From a checkpoint of a small transformer trained on Wikipedia.
Training: a variant of Adam for these matrices, 711M tokens.
MLP neurons of a small language model. Each row is named by its layer, matrix (up: input weights) and neuron, and shows model dimensions 16-79. Each number is 128 + 32 x the weight over its row's rms, rounded and kept within 0 to 255.
After each neuron's rows, "fires in" lists the words (lower case) most often at its 100 highest values on Wikipedia text that the model never trained on. A number after a token or word is its count.

L10.up510 [ 72 155 118 151 127 128 142 119 132 121 118 178 140 143 110 113 137  68 144 172 125  92 136 144 122  71  93 123 142 161 151 124 142 108 147 192 160 103  98  82 141 119  85  89  85  79 107  78 138  53  99 115  72 154  77 144 161 120  93 138 140  94 118 116]
fires in: "to" 26, "all" 13, "that" 12, "of" 7, "on" 6, "among" 5

L10.up48 [118 165 107 117 154 139 149 100 161  75  94 180 138  92 111 157 185 170 175 161 173 128 119 147 134 133 112 172 216 131 163 117 135 102 144 100 144 153  80 153  75  84 122 131  87 176 218 134 132  71 134 140 117 189 148 122 117 103  95 146 106 190 120 190]
fires in: "of" 46, "in" 42, "for" 8

L13.up1107 [ 74 119  87 187 148 143 204  45 111 101 138 154 148 136 124 145  92 170  94 108  73 144  93 123 108 147 123 127 125 126 131 137  99 203  36  91 132  82 178 123  47 110 138  66 148 138 167 153 165 183  88 112  90 137 107 133 118 139 161 121  74 165 142 128]
fires in: "an" 96

L8.up28 [125  80 103 170 136 123 127  75 105  87 145 164 118 157 174  99 154 126  87 153  90  97 106 106 141  78 117 133 114 118 102 156 142 141 123 143 124  81 151 103  97 100 126 143  85 108  92 147 153 125 125  97  90 139 176 125  19 110 177 147 137 133 215 149]
fires in: "the" 23, "a" 22, "its" 18, "an" 11, "s" 11

L2.up567 [115 136  90 141 174 147 169  91 143 143 143 145 121 130 158  80 122  88  79  87 140 138 121 153 147  75 136 108 127 100 148 125 141 102 116  90 157 168  86 134  78  77 135 121 139 116 102 139 135  52 129 161 117 106 153 154 130 151 101 144 122 124  82 113]
fires in: "most" 30, "when" 23, "who" 21, "which" 8, "although" 5

L2.up1043 [ 69 113 190 132 129 153  96 159 130 132 112 126 173 221 191 170 142 183 107 148 142 135 119  88 139  90 124 161 192 160 217 155 116 113 150 148 172 142 127 197 142 105  92 144 119 107 140 132 143 102  85 121 110 162 147 141 123 112 118 152 148 111 160  86]
fires in: "out" 23, "over" 17, "under" 8, "behind" 7

L8.up65 [116 157 102 127 135 104 109 136  87 122  71 133 141 122  91 137 140 146 194 125 153 125 129  44 162 105 118 142 125 198 154 146  97  79 120 136 123 156 162 130  89 117 166  96 125 126 101 118 159 125 169 158 138 156 134  36  91  77 107 125 158 165 123 113]
fires in: "but" 26, "or" 14, "and" 7, "so" 4, "as" 4, "s" 4

L11.up677 [120  88 129 103 135 146 144 153 141 110 126  83  97 144 146  62 136 116 104 114 107 136  95  51 183 123 111 157 144 136 144  84 139 140 103 102 194 165 171 139 113 135 162 155  77  96 135 119 139 153 111 157 111 169 102 122 115 134 127 157 124  82 192 130]
fires in: "was" 20, "not" 12, "is" 10, "and" 9, "only" 5, "just" 4

L8.up250 [ 88  75 125 123 149  92 147  58  94  91 118 168 134 120 141 141  85 182 115 127 102  90 108 145 117 129  64 167 132  72 129 121  73 160  58  93 128 118 133 108 153  92 178 140 117 125 140 137 149 190  95 139  76 140 116 153 100 128 177 136 106 164 174 161]
fires in: "an" 95

L2.up122 [ 86 160 127 129 138 140  75 164 111 102 131 171 155 123  93  91 142  42 153  73 119 141 107 109 124  94  79 133 135 123 162 145 120 120 125 157 188  77  76 130 170 128 127 125 149 116 168 192  93 151  92 171 104 121 133 110 129 151 156 156 140 107  80 103]
fires in: "as" 86, "name" 7

L2.up261 [ 99 100 185 120 100 109 159 207 107 125 155 146 210 174 158 181 171 201 137  76  80 159 121 136 149 106 110 138 124  99 157 121 125  91  72 107 151 130 128 165 193 142 106 132  83 159 135 127  57  94  67  85 113 121 130 172 107 132 164 126 161 128 145 116]
fires in: "in" 42, "out" 24

L5.up983 [128 174  87 105 124 190  98  41  96  82 159 149 147  59  89 123 147 198 120 150 129 136 141  92 115 154 113 153 147  95 135 121 197 110 142 151 133  80 155 135  99  93  89 117 123 136  93 153 146 128 135 160 104 127 133 149 142 119 160 105 147 114 128 161]
fires in: "on" 19, "located" 10, "place" 9, "as" 6, "situated" 6

L5.up716 [113 151 121  99 141 112 172 114 141 130 135 126 144  95 102  94  81 139  65 138 169  98 187  93 162 175 160 161 160 165 134 111 182 166 124 110 147 137  77 174 195 136 134 130 127 141 154 143 146  83 139 229 118 121 107  91 130  97 156 157  76  97 125 101]
fires in: "to" 59, "by" 10, "at" 9, "with" 8, "in" 4

L2.up632 [116 217  72 132 161 118 149  60 101  97 115 171 115 104  81 126 173 109 124 149 109 136  88  88 119 150 112  96 153 158 116  91 213 168 143 186 141 155 127 115 152  94  96 199 205 159 152 184  66  74  91  95 109 143 143 140  50  99 132 163  84 154 152 115]
fires in: "during" 40, "for" 24, "attended" 8, "following" 6, "won" 6

L10.up350 [125 133 125 182 122 139 115 159 139 112 170 141 113 178 110 148 139 108 107 141 103 131  89 112 146 144 166  54 107 143 137 160 136 129 123 135 174 126 152 124 102 123 217 189  73  62 183 175 116 141 119 117 135 145 170 125 142 168 136 150 150 113 119 203]
fires in: "the" 20, "of" 11, "der" 10, "für" 6, "best" 6, "des" 5

L2.up410 [116  58 134 146 150  72  85 123 104 105 113 170 154 156 120 166 120 109  90  95 144 123 124 168 146 162 147 121 148 130 102 127 110 162 106 176 164 115 154 167 155 137 139 168 113 155 137 120 177 133 129  92 130 162 148 110  67 122  84 144 154 211 162 103]
fires in: "american" 35, "political" 20, "democratic" 9

L2.up856 [117 154 110 121 191 119 125  72 120  70 108 118 104 159 139 166 177 163 155 160 194 171 163 121 187  99  60 139 180 139 166 106  68 154 124 174 117 114 149 160 164 139 170 203 160 160 101 172  76 187 130 152 125 146 112 129 112 133 104 144 103 121 171  82]
fires in: "to" 44, "reach" 4, "into" 4

L5.up208 [115 156 130 143 122 119 143 123  96  64 118 155 139 118 108 159 144 139 135  95 140 133 120 176 126 143 125 128 133 189 166 100 125 108 149 140 141 115 108 177 159 112 130 114 141 173 150 131 138  99 155 161 118 160 122  82 137 163 152 107  77 148 147 100]
fires in: "such" 17, "on" 16, "as" 14, "than" 8, "in" 6

L11.up1008 [119  95 102 134 143 151 130 151 195  89 154 157 104 137 147  89  95 167  73 142 143 186 116 118 159 128 124  68 170 165 115 169 150 137  62 145 144 112 160 131 132  62 147 120  83 153  91 138 156 105  69 102 105 168  90  85 106 180 110 160  61 215 133 169]
fires in: "of" 20, "and" 17, "for" 10, "women" 7, "the" 5, "der" 5

L2.up225 [144 119 101 113 153 127  83  91 112  89 156 102 161  93  84 144 150  90 136  87  82 122 110 150  95 116 120 135 160 184 160  73 128 146 145 118 113 145 127 140  92 118  97 170 136 165 159 136 118 141 130 140 125 112 100 140 162  81 105 135 115 104 117  45]
fires in: "married" 20, "born" 15, "with" 12, "to" 11, "like" 8

L5.up734 [ 80  89  55 144 117  87 134 100 172 106 174 160 153 155 135  91 107 124 139 186 139  90 143  93 162  97 116 147 121 128 143  85  92  61 118 164 112 130 144 151 118  99 117 153  91  91 163 112 123  60 125 142  59  97 150  96 141 155 139 130  78 122  91 108]
fires in: "of" 36, "per" 7, "all" 4, "notable" 4

L11.up380 [ 98  87 114 132 182 133  54 131  87  85 113 198 105 154 158 145  97  85 144 108 134 163 106 170 137 166  99 152 193 164 115 128 123 134 163 124 124  87 150  84 104 113 107 142  45 132 165 159 149 148 111  87  50  93 133 156  96 159 101 135 149 154 147 180]
fires in: "in" 47, "the" 23, "s" 15, "of" 7

L2.up77 [127 145 138 108 127 126 137 119 119 137 121 139 129 113  84  58 113 129 160 121 110  99 133  95 126 203 137 133 153 169 114 114 105  77 113 155 153 124 202 102  79 134 151 130 154 188 135 142  93 148 133 181 127 137 137  91 158 127 113 128  24 205  97 165]
fires in: "she" 50, "they" 15, "he" 12, "have" 9

L8.up539 [118 156 125 129 124  98 122 136 116  76  99 150 103 151 159 122 136 152  53 115  67 191  78  74 186 150 127  98 178 110 121 169  88 144 138 174 207  80 124 131 107 115 127 147 154 118 148 162 177  86 136  92 132 119 180  57 126  94 108 106  79 149 196 143]
fires in: "the" 35, "of" 16, "about" 9, "on" 8, "for" 7, "that" 7

L12.up468 [132 163 134 140 135  86 148 168  92 102 129 159 126 165 156 183  79 126 129 120  77 115 111 116 140 102 127 130 243 131 156  79 139 136 107 153 153 192 129  89 112 167 156 121  66 144 101  97  97 114 144 121  86 165  82  82 142 137 125 178 135 107 142  90]
fires in: "of" 50, "from" 20, "to" 10, "the" 7

L10.up533 [139 127 108 131 164 116 138 125 112 150  96 145 148 139 129 168 137 126 142 122  71 109 126  76 148 155 130  86  99 136 170 111 126 172 132 197 136 170  76 194 130 102 102 156  88 149 112 115 134  93 184 135 110 116  71 168  78  91 108 183  64 171 196 182]
fires in: "l" 33, "w" 15, "win" 4

L11.up187 [151 137  98 145 182 150 104 135 137 138 100 137  97 134 143 149 211 113 147 111 139  86  84 168 100  67 103  94 156 170 140 138  73  93 125 114 121 107 124 114 200  76 135 211 124 198 148 147 100 130 149 101 123  79 106 110 125 105 149 145 156 224 114 119]
fires in: "was" 24, "he" 16, "his" 8, "then" 7, "who" 5, "s" 4

L8.up236 [147 101 105 152 137  89 145 126 109 113 145 148 184  83 178 129 192 129 141 115 106 167 115 148 151 143 153 110 142 136 122 148 126 145  56 141 138 125 147  79 108 119 165 162 140  96 111 155 122 169  94 118 139 182  78  86  96 112  91  98 176 190 139 143]
fires in: "she" 16, "i" 14, "they" 13, "he" 11, "it" 6, "who" 6

L5.up804 [134 141  72 115  86  99 203  83  85 155 100 186 164  80 164  89  75 146 184 117 115 115  95 123 120 134 117 167 147 228 154 127 179 148 142 156 122 122  80 197 122 131  81  96 104 179 113 137 195 100 156 165 100 111 107 114  57  91 141  63  88 164 129 123]
fires in: "on" 27, "during" 9, "in" 9, "from" 8, "after" 7

L2.up137 [148 129 127 164 139  85  83 179  65 131 189 166  89 153 105  70 142 113 126 103 152 126 101 119 126 165 161  90 148 182 131 209 126 123  91 127 159  92 143  98  71 121 117 139 117 159 168 118 114 175 157 159 100 124 144  94 110 117 121 103  99 157 110  70]
fires in: "states" 35, "korea" 9, "canada" 8, "egypt" 4

L5.up350 [104 142  82 123 153 170 113  87 180 150 203 136 187 158  79 139 142 119 108 130  43  73  72  75 170  94 136 153 141 122 152  61 116 124 147 134 114 157 137 148 101 151  87 169 182 137 146 118 114 135 131 138  99 150  88 136 158 110 124 136 120 135 150  98]
fires in: "of" 30, "by" 15, "with" 11, "against" 8, "like" 4, "meet" 4

L2.up718 [136 137 103 161 120 159  63 152 168 122  78 154 145 108 175  99 115 135 119 145  71 128 122 151 112 129 104 121 140  78 117 130 192 110 139 121 175 157 101 131  62  89 133 136  63 136  65  94  98 176 132 139 111  79  63 149 144 145 117 174 103 109 104 157]
fires in: "history" 21, "life" 18, "climate" 8, "information" 5, "land" 5

L2.up206 [139 131 137 118 105 107 100 126  61 168 158 165 153  62 100 121 127  92 146 152 107 154  96  69  90 152  98 119 185 157 138  97 156 140 115 140 167 135 152 126 108 111 171 103 137 197 132 168 146 124 100  62 114 114 139  96 158 117  96 145 121 119 129  75]
fires in: "same" 18, "have" 14, "there" 10, "before" 9, "such" 8

L2.up657 [125  71 124 111 131  99 174  78 168 101 173 108 173 102 146 195 129 115 156 165 157 112 136 174 192  86  80 136 190 181 183  77 111 154 135  76 139 145 113 151 124  87 176 141 116 126  95 164 170  86  63 144 124 120 190 107 104 113 115 114 131 133  61 139]
fires in: "when" 13, "in" 12, "with" 11, "to" 11, "and" 10, "of" 8

L10.up910 [ 90 171  82 129 129 142 134 146 161 112  89 152 115  45 143  33 152 127 146 125  88  75 114  90 141 138 115  92 133  99 147 145 128  88 120  90 165 100 162  82 164 124 122 127 115 135 115  87 119 152 132 134 123 166 140 115 138 119 100 124  49 105 137 112]
fires in: "it" 20, "i" 17, "that" 13, "who" 8, "which" 7

L2.up353 [105 192 100 123 122 200 139 142 169 113  90 141 149 131 119  96  82 137 117  85 160 137 172  92 159 174  84 141 140 132 131  81 106 126 100 167 130  90  64 139 102 107  96 121 159 150 131 114 153 128 172 119 139 160 106 112 153 153 171  94 124 102 158 125]
fires in: "until" 23, "but" 16, "where" 10, "when" 7, "what" 4

L5.up939 [109  88 165 180  75 151 106 125 103 154 132 185 132 122 159 129  70 115 166 177  71 197 155 129 161 173 134 123 137  76 142 174 116 125 125 102 203  69 171 133 174  75 124 105 117 135  67  96 104 110 131 165  74 133  69 142 138  98 131 162 144 131 200 166]
fires in: "history" 33, "north" 9, "c" 5, "life" 4

L2.up1036 [ 71 175 108 147 120 138 137 114  87  97 124 124 162 128  81 121 123 107  98  52 163 131 195 101 146 167  64 132 127 150 149 117 109 141 110 100 145 159 111 117 155  90 181  99 156 107 136 126 160  88 102 113 113 154 101  61 145 104 135 155  90 116  79  98]
fires in: "has" 54, "having" 18, "with" 8, "have" 6, "had" 4

L2.up603 [137 152 118 123 113 182 162 165 156  72 119 135  62 123  64 161 142 186 130  92 139  89 169 120 116  94 164  97 131 174 138 106 175 139 135 108 127 147  78 166 173 166 120 109 140 176 112 125  68 127 110 137 108 125  75 100 130 111 104 127 108  88 156 158]
fires in: "now" 31, "still" 16, "currently" 9, "today" 8, "to" 8, "in" 5

L8.up457 [147  84 148 136 170 102 144 193 144  80 144 136  83 146 175 150  96 147 179  80 162  82 134  72 124  84 105 155 124 117 120 110  89  99 127  74 134 102 101 168 136  75 167 210  60 114 119 108 131 159 125 155 117  92 126  91 161 126 114  80 136 115 128 121]
fires in: "did" 26, "do" 12, "of" 9, "does" 8, "may" 6, "see" 6

L2.up857 [104 189  76 141 155 155 169  81 126 159 107 114  43  92 133 113 105 133 134  73 162 110 137 132 111 132  96 165 143 104 144 117 139 160 118 185 126 108  39 111  78  48  86 106 110 140  93 131 177  88 148 104 124 112  75 126 134  97 114 131 117 184 117 120]
fires in: "where" 24, "which" 22, "so" 15, "who" 10, "what" 7

L5.up733 [ 77 165 113 178 101 134 160  82 180 138 117 147 169 107 143 108 185  92 193  99 126 117  96 150 171 129 107 112 132 121 134 149 124 120 133 114 124 146 109 140 142  77 154 153 115 125  85 141 126  95 128 187 155 126 137 118 112  98 134 122  48 140  88 167]
fires in: "he" 26, "that" 24, "it" 16, "who" 8, "she" 6, "i" 5

L13.up125 [ 64 126 128 167 218 187 162 172  90 101  75 187 103 126 149  99  76  78 166 116 119  69 195  88 173 164  86 140 133 160 143 174 109 101 125 123 144  59 145  83 156  88 203 112  87 118 163 134 105 151 152  91  85 187 107 128 116 136 128 114 173 165 149 152]
fires in: "the" 57, "its" 8, "s" 6, "southern" 5

L2.up83 [143 185  89 166 173 123 125 189 136 107 128 113 139 142  86 168 165 101  92 130 118 158  97 124 141 159 127  71 118  95 158 164 153 117 120 133 117 142 126 133 144 122 106 124  89 148 119  92 142 126 127 172 111 127 137 163  93 139 119 157 114 101 187 143]
fires in: "l" 32, "w" 14, "oswego" 5

L10.up930 [153 119 132 130 133 136 204 115 150 106 169 121 120 117 134  79 142  85 112 159  82 110 141  95 121 107  74 115 135 102 135 111 139 164 115 184 169  67 120 120  60  93 106 168 177 185 186 164 129 119 141 108  95 108  82 105 104 136 133 182 123 178 107  95]
fires in: "by" 63, "president" 8, "married" 8

L8.up537 [ 95 136 131 126 101 132  60 182 133 110 171 139  70  83 101 149 159 161  53 171 161 207  72 119  99 132 140 121 185 139 132 194 156 118 121 110 128 124 108 123 187  71 173 146  86 192 193 123 148 184 159 118  75 137  96  54 127 162 117 144  87 166 164 119]
fires in: "its" 16, "of" 16, "the" 9, "s" 7, "attended" 7, "at" 6

L5.up776 [100 119 106 119 104  97 135  64 131 109 194 178 187 173 109  96 134 110  95 100 124 126 144 101 200 148 111 145 160 153 101 117 163 127 126 118 157 109 140 111 141 144 123 167 155 126 139 156  85 108 116 147 125 155 125 100 127 104 100 155  90 126 127 102]
fires in: "to" 35, "against" 15, "and" 10, "like" 5, "for" 4

L11.up168 [132 167  83 134 101 117  89 125 158 126 123 126  57 168 196 164 144 139  95 159  65 138 108 116 146 129 106 112 178 106 130 159 102 110 116 159 151  89 167  95 153 106 227 179  85 121 118 180 167 146 119  44  83 126  94 117 111 206  46 114 149 119 125 186]
fires in: "was" 19, "is" 19, "s" 15, "head" 8, "of" 5, "best" 4

L5.up12 [ 91 159 130 112 103 171 167 141  92 112 148 167 216 127 128  69 148  78 155 106 124 238 161 117 141 154 116 169 144 106 190 136 148 120 136 149 159 117 115 151  95  85  73  68 168 136 195 105 123 114 190 162  85  77 122 131 124 103 123 183 100 123 116 135]
fires in: "in" 33, "as" 16, "from" 14, "at" 14, "when" 8

L8.up52 [112 177 160 114 166  84 128 129  99 124 138 131 117 118 130  92 142  71 110 142 129 110  61  83 154  82 118  67 206 192 128 132 146 137 114 102 143  93 134 147  94 154 113 106  96 144 123 120 141 141 158  85  96 108 131 134  99 121  94 122 126 129  65  92]
fires in: "the" 26, "of" 15, "in" 9, "to" 9, "a" 9, "for" 7

L10.up511 [124 148 159 109 171 112 121 138 115 115 106 156 186 115 124  67 138 118 148 112  97 140 179 120 156 135  79 115 113 183 115 185 153 116  68 152 131 116 121 123  65 117  87 154  90 146 147 140 109 174 131 170 139 165  99 150  92 149  75  89  57 147 168  69]
fires in: "would" 17, "to" 17, "will" 15, "schweiz" 4

L2.up668 [122 127 122 144 198 119 129 165 146  88 139 228 161 120  92 145 216 142 141 121 158 153  87 199 125 118  71 178 156 160 118 124 153 125 139  91 154 116 103 100 111  75  86 116 143 178  80 103  61 183  19  98 115  79 135 141 146 132 158 151 112 135  92 112]
fires in: "in" 25, "on" 11, "to" 11, "oglu" 4

L5.up962 [137 115 117 119 157 110 135 123 101 153 142 176  88 166 160 116 172  86 149 130 139 165 121  93 145 126 138  68 163 133 158 211 155  83 120 118 143 122  97 156 105 116  88 158  91 136 114 149  83 145 166 189 141 158  83  80 105 101 111 103  83 136 205 122]
fires in: "and" 31, "korea" 11, "states" 5, "france" 4, "germany" 4, "spain" 4

L11.up160 [135 115 154 144 116 106 118 143 121  76 155 158 113 131 174 146 193 123 139 105 173 115 118  56 115 156 119 117 147 149 153  94 180 132 134 111 157  96  93 112 134 101 178 162  99 120 185 111 178  79 131 176 118 170  76 107  80 133 117  91  50 184 133 122]
fires in: "on" 98

L8.up1128 [109 191 100 132 113 106 164 115 149 131 102 113 126  93 154  98 134 138 128 161  80 196  99  83 141 101 142 118 100  83 163 119  99 130 115  81 135 159 145  97 123 113 137 101 174 145 133  74 101 154 135 150 140 151 121 100 117  76 128 158  82 143  80 139]
fires in: "i" 37, "not" 31, "it" 10, "you" 5

L10.up900 [157 114 129 122 145 126 184 135  70  88 160 106 149  72  91  77 100 156 124 132 124 128 134 134 133 132  83 133 188 171 124 139 156 150 142 129 102 165 109 110  99 143 106 153 163 162 103 144  60 153 115 124 142 105  46 147 169 100 103 131  89 173 169 117]
fires in: "to" 48, "help" 5

L2.up728 [121 155  94 119 134 147 183  87  96  95 135 106  96 127 119 114 131  88 141 120 138 180 205 159 147 135 145  80 168  83 128 178 137 120 127 138 150  88 187 101 115 103 163 147 172 140 111 131 125 152 174 169 135  70 149  86 157 134 110 117 112  76  94 113]
fires in: "he" 21, "team" 18, "band" 10, "family" 7, "character" 5, "quartet" 5

L5.up771 [144 146 133  98 149 121  55 118  55 135 212 104 112 112 108  91 134 142 119 140 110  96 121 145 129 172 120  90 172 141 114 118 175 104 116 154 125 101 197 105 101  76  62 144 153 165 106 110  80 176 135 101  84 147  99 105 123 169 108 176  96 155 161 110]
fires in: "also" 25, "to" 13, "s" 12, "will" 7, "has" 6, "would" 5

L10.up962 [137 203 130 112 118 111  40 121 132 122 196 101 157 122 168 128 164 128 134 155 116 132 135  92 126  81  88 104 171 143 124 118 116 150 114 152 114 155 154 124 130  23 177 157  84 160 182 165 123 110 135  88 104 185 143 135 194 121  91 139  81 186  73 136]
fires in: "of" 29, "to" 19, "as" 9, "in" 7, "candidate" 6

L12.up555 [ 67  81 134 191 139 107 153 111 133 112 118  98 163 107 123 221  90 176 106  75  74 132 121 155 132 153 146 171 122  41 126 141 109 139  64  87 139 111  83 161 110 124 148 163 137 130 158 186 173  93 165 130  87 165  93 134 107 138 143  94 109 187 116 179]
fires in: "an" 95

L2.up418 [ 96 138  49 149 141  74 149  78 126 142 151 160 154  83 131 127 115  98 112 132 113 133 119 147 125 178  97 100 158  93 105 150 139 108 130 147 147 116 196  68 111  87 129 134 190 173 111 122 103 101 129 126 123 118 157  66 133 118  88 148 125 155  89 138]
fires in: "he" 62, "software" 7, "she" 5

L10.up663 [ 47 140  91 148  64 126  63 124 154 111 140 151 109 129 215 113  78 114 134 123 100 136 143  98 144 147 111 167 133  93 172 137 151  84 114 144 143 126 128 117 156 148 119 111 109 109 124 151 119 130 107 163 113 118 116  40  72 151 186 138  93 150 197 155]
fires in: "the" 47, "s" 15, "world" 12, "first" 7, "second" 4

L2.up287 [142 146 122 129 143 115 162  95 161 143 164 145 135  99  64 119 156 125 126 131 113 152 107 112 173 146 107 128 173 150  81 133 142 157 143 189 142 137 107 115  18 129 121 152 181 150 196 148 112  98 132 117 129 122  70 129 151 120 129 144 150 159  53 141]
fires in: "new" 38, "a" 13, "former" 11, "by" 8, "of" 5

L2.up1115 [138 166  89 120 119 178  94 105 157  80 116 123  82  80 110 160 126 140 174 134 150 168 172 136  93 124 108 155 129 165 132 132 155  39 142  69 156 120  76 101 138 142 130  62 161 140  96 147 181  65 148 123 143 161 124 137 147 110 161 108 153 191 133 168]
fires in: "born" 41, "located" 14, "river" 10, "situated" 7

L11.up783 [ 86 186 175 128 224 100 142  79 113 134 116 156 148 151 148 167 121  68 120 137 100  86  90 128 159 107  94  75 189 122 150 184 175 119 128 102 166 101 199 152 122 148 115 157 117  88 126 122 152 166  94 151  68 203 136 140 108 152 132 151 132 152 136  72]
fires in: "the" 22, "s" 20, "a" 11, "and" 9, "to" 9, "of" 8

L11.up11 [122 181  72 111 162 140 125 127 174  93  91 150  87 108 101 180 175 122 134 152 121  96  83  10 191 131 102 154 134 151 163 169  75 153 128 164 158 126 128 178  91 103 132 155  85 137 126 146  94  81  97 133 121 121 141 126  95  70 132 141 118 113 173 138]
fires in: "at" 32, "to" 9, "than" 8, "around" 5, "t" 4

L2.up1057 [144 181  64 124 175 153 140  84 150 116 127 177 117 160 162  92 180  81 135 147 140 114 100 158 105 124  90 178 126 119 138  77 136 138  85 153 105 125 179 110 112  90 113  91 143 153 116 112  78 167  50 170  15  83 125 114 102 136 154 203 163 136 121 118]
fires in: "three" 16, "of" 9, "four" 8, "two" 7, "senior" 6, "first" 6

L2.up524 [112 163 141 121 152  93 123 170 194 138 107 149 119 114 168 100 118 194  94  66 123 154 131  35 142 121 104  80 123 138 129 111  99 126 111 107 163 123 130 114 125 148 118 128  82 127 150 118  68 157  64 159 119 147 127  76 113 124 119  99 100 129 129 118]
fires in: "not" 20, "does" 9, "t" 9, "did" 8, "is" 8

L2.up224 [128 157 137 112  93 171  95 165 186  92 139 120 115  90 121 149 118 139 149  83 143 124 108  68 165 101  84 179 124 106 130  97 117  52 144 116 170 152  90 149  74 117  93 110 165 130  74 151 129 149 120 150 132 190  70 127 147  87 105 116 105  97 147 109]
fires in: "now" 21, "way" 19, "where" 13, "what" 12, "today" 7, "instead" 7

L5.up256 [146 112 130 116 143 192 131 147 146 138 119 161 143 170 122 143 130 136 120 113 183 137 106 145 166 140  87 208 150 130 106 117 120 148 115  78 136  90 117 176 126  93 103 148 139 154 121 170  69 176 134 110 135 171  84 166  94 170 126 116 110 167  83  96]
fires in: "to" 42, "as" 23, "where" 8

L8.up658 [148  88 132 172 174 136 149 123  97  80  91 183 132 114 173 115 169  83  95 107 117 152 121 105 133 162 149 113 121 152  84 137 140 119 107 107 166 112 161 128 138 124 164 106 158 107  97 124  95  78 125 156 112 131  68 109  66 139 168  73  97 169 135  81]
fires in: "the" 25, "he" 15, "we" 10, "it" 8, "she" 4

L11.up10 [138 143 112 166 128 154 200 125 135  87 144 150 130  92 104 161 126  93 129 110  91  91 125  98 177 115 117  51 145 136 186 158  98 106 166 115 129  88 128 125  98  77 157 135 108 144 159 119 156  95 164 135 111  88  89 158 163 114 105  78  84 158  92 167]
fires in: "in" 46, "march" 5, "vendor" 4, "cast" 4

L11.up245 [139 130 148 105 138 123 147 138 110 132 130 145 201 120 124 129 121 155 155 141 174 141  81 131 125 156 101 167 158 110 139 112 130  86 177 167 204 135 121  85 184 121 134 117 149 148 199 100  94 105 161 138  96 186  87 124 114 112 154 122  79 156 156 125]
fires in: "and" 26, "in" 13, "as" 9, "or" 7, "from" 6, "to" 6

L12.up559 [116 121 129 125 133 147  81 135 126 150  73 128  89 133 108 131  97 158 129 131 174 133 126  98 117 108 102 138 174 147 124 109 109 133 117 135 188  96 139 174 110 128  93 111 106 129 169 174 148 131 119 123  93 155 173  85 114  45 137 116 132 166 135 134]
fires in: "the" 29, "his" 6, "shown" 5, "announced" 5, "its" 5, "of" 5

L2.up158 [130 162 172 142 116 132  63  95 129  28 135 175 111  95  83  89 160 108 164 141 131 176 135 123 139  87  65 131 125 148 135 182 147 145 142 186 182 106 113 126 100 153 142  87 201 122 141 192  77 162  66 154 110 174 166  69 125 101 137 134 117 113 105 146]
fires in: "now" 20, "as" 14, "named" 12, "after" 7, "under" 6, "officially" 6

L8.up864 [107 137 143 107 125 196 148 159 141 108 186 128 215 134 148 166  88 121 156 205 121 168 129  96 134 120 129 167 148 158 164 136  76 144 173 158 133 111 175  96 104 115 132 143 153 168 112 166 139  80 154 175 105 143  99  77 168 153 153 147 100 133  78 134]
fires in: "at" 22, "into" 15, "of" 13, "in" 10, "like" 8, "with" 6

L5.up269 [120 130 100 118 155 122 110 111 106 149 109 149 163 108  86  64  99 121 114 145 125 144 100  88 136  89 101 130 142 138 176 106 116   0 130 130 161 122  79 153  94 156 146 124 143 175 123 111  96  87 100 174 116 108 109 161 106 113 126 129 146 108  99  98]
fires in: "while" 34, "which" 10, "although" 10, "least" 9, "than" 7

L2.up833 [127 155 135 141 149  91  72  74 143 132 163 168 129 205 176 105 147  83 130 168 188 185 151 136 132 110  89 126 141 145 143 103 160 106 123 155 138 152  97  87  58 119 168 119 159 102  68 124 153 131 129 126  99 154 124 153 142 171 186 224 121 136  78  75]
fires in: "family" 29, "from" 22, "two" 11, "released" 8, "978" 6, "of" 5

L5.up250 [103 102 136 136 114 139 133  87 114  83 112 200 169 148 142 111 122 166 147 161 105 107  82 112 211 196  70 115 172 149 145 126 144 121 126 144 137 110 167  80 124 109 171 131 106 168  66 135 154 136 111 161 116 200 146  88  91 139 105 122 104 197  64 109]
fires in: "and" 98

L2.up526 [116 143 135 128 173 183 110 149  74  89 154 188 142 182  97 163 191 166 144 143 103 142 200  95 149 139  91 124 128 160 143 171 166  67 120  96 132 116 103  97 168 137 127 143  92 148 145  84  79  99  68  83  99 158  73 172 108 170 108 186 150  81 154 151]
fires in: "in" 59, "of" 22, "on" 9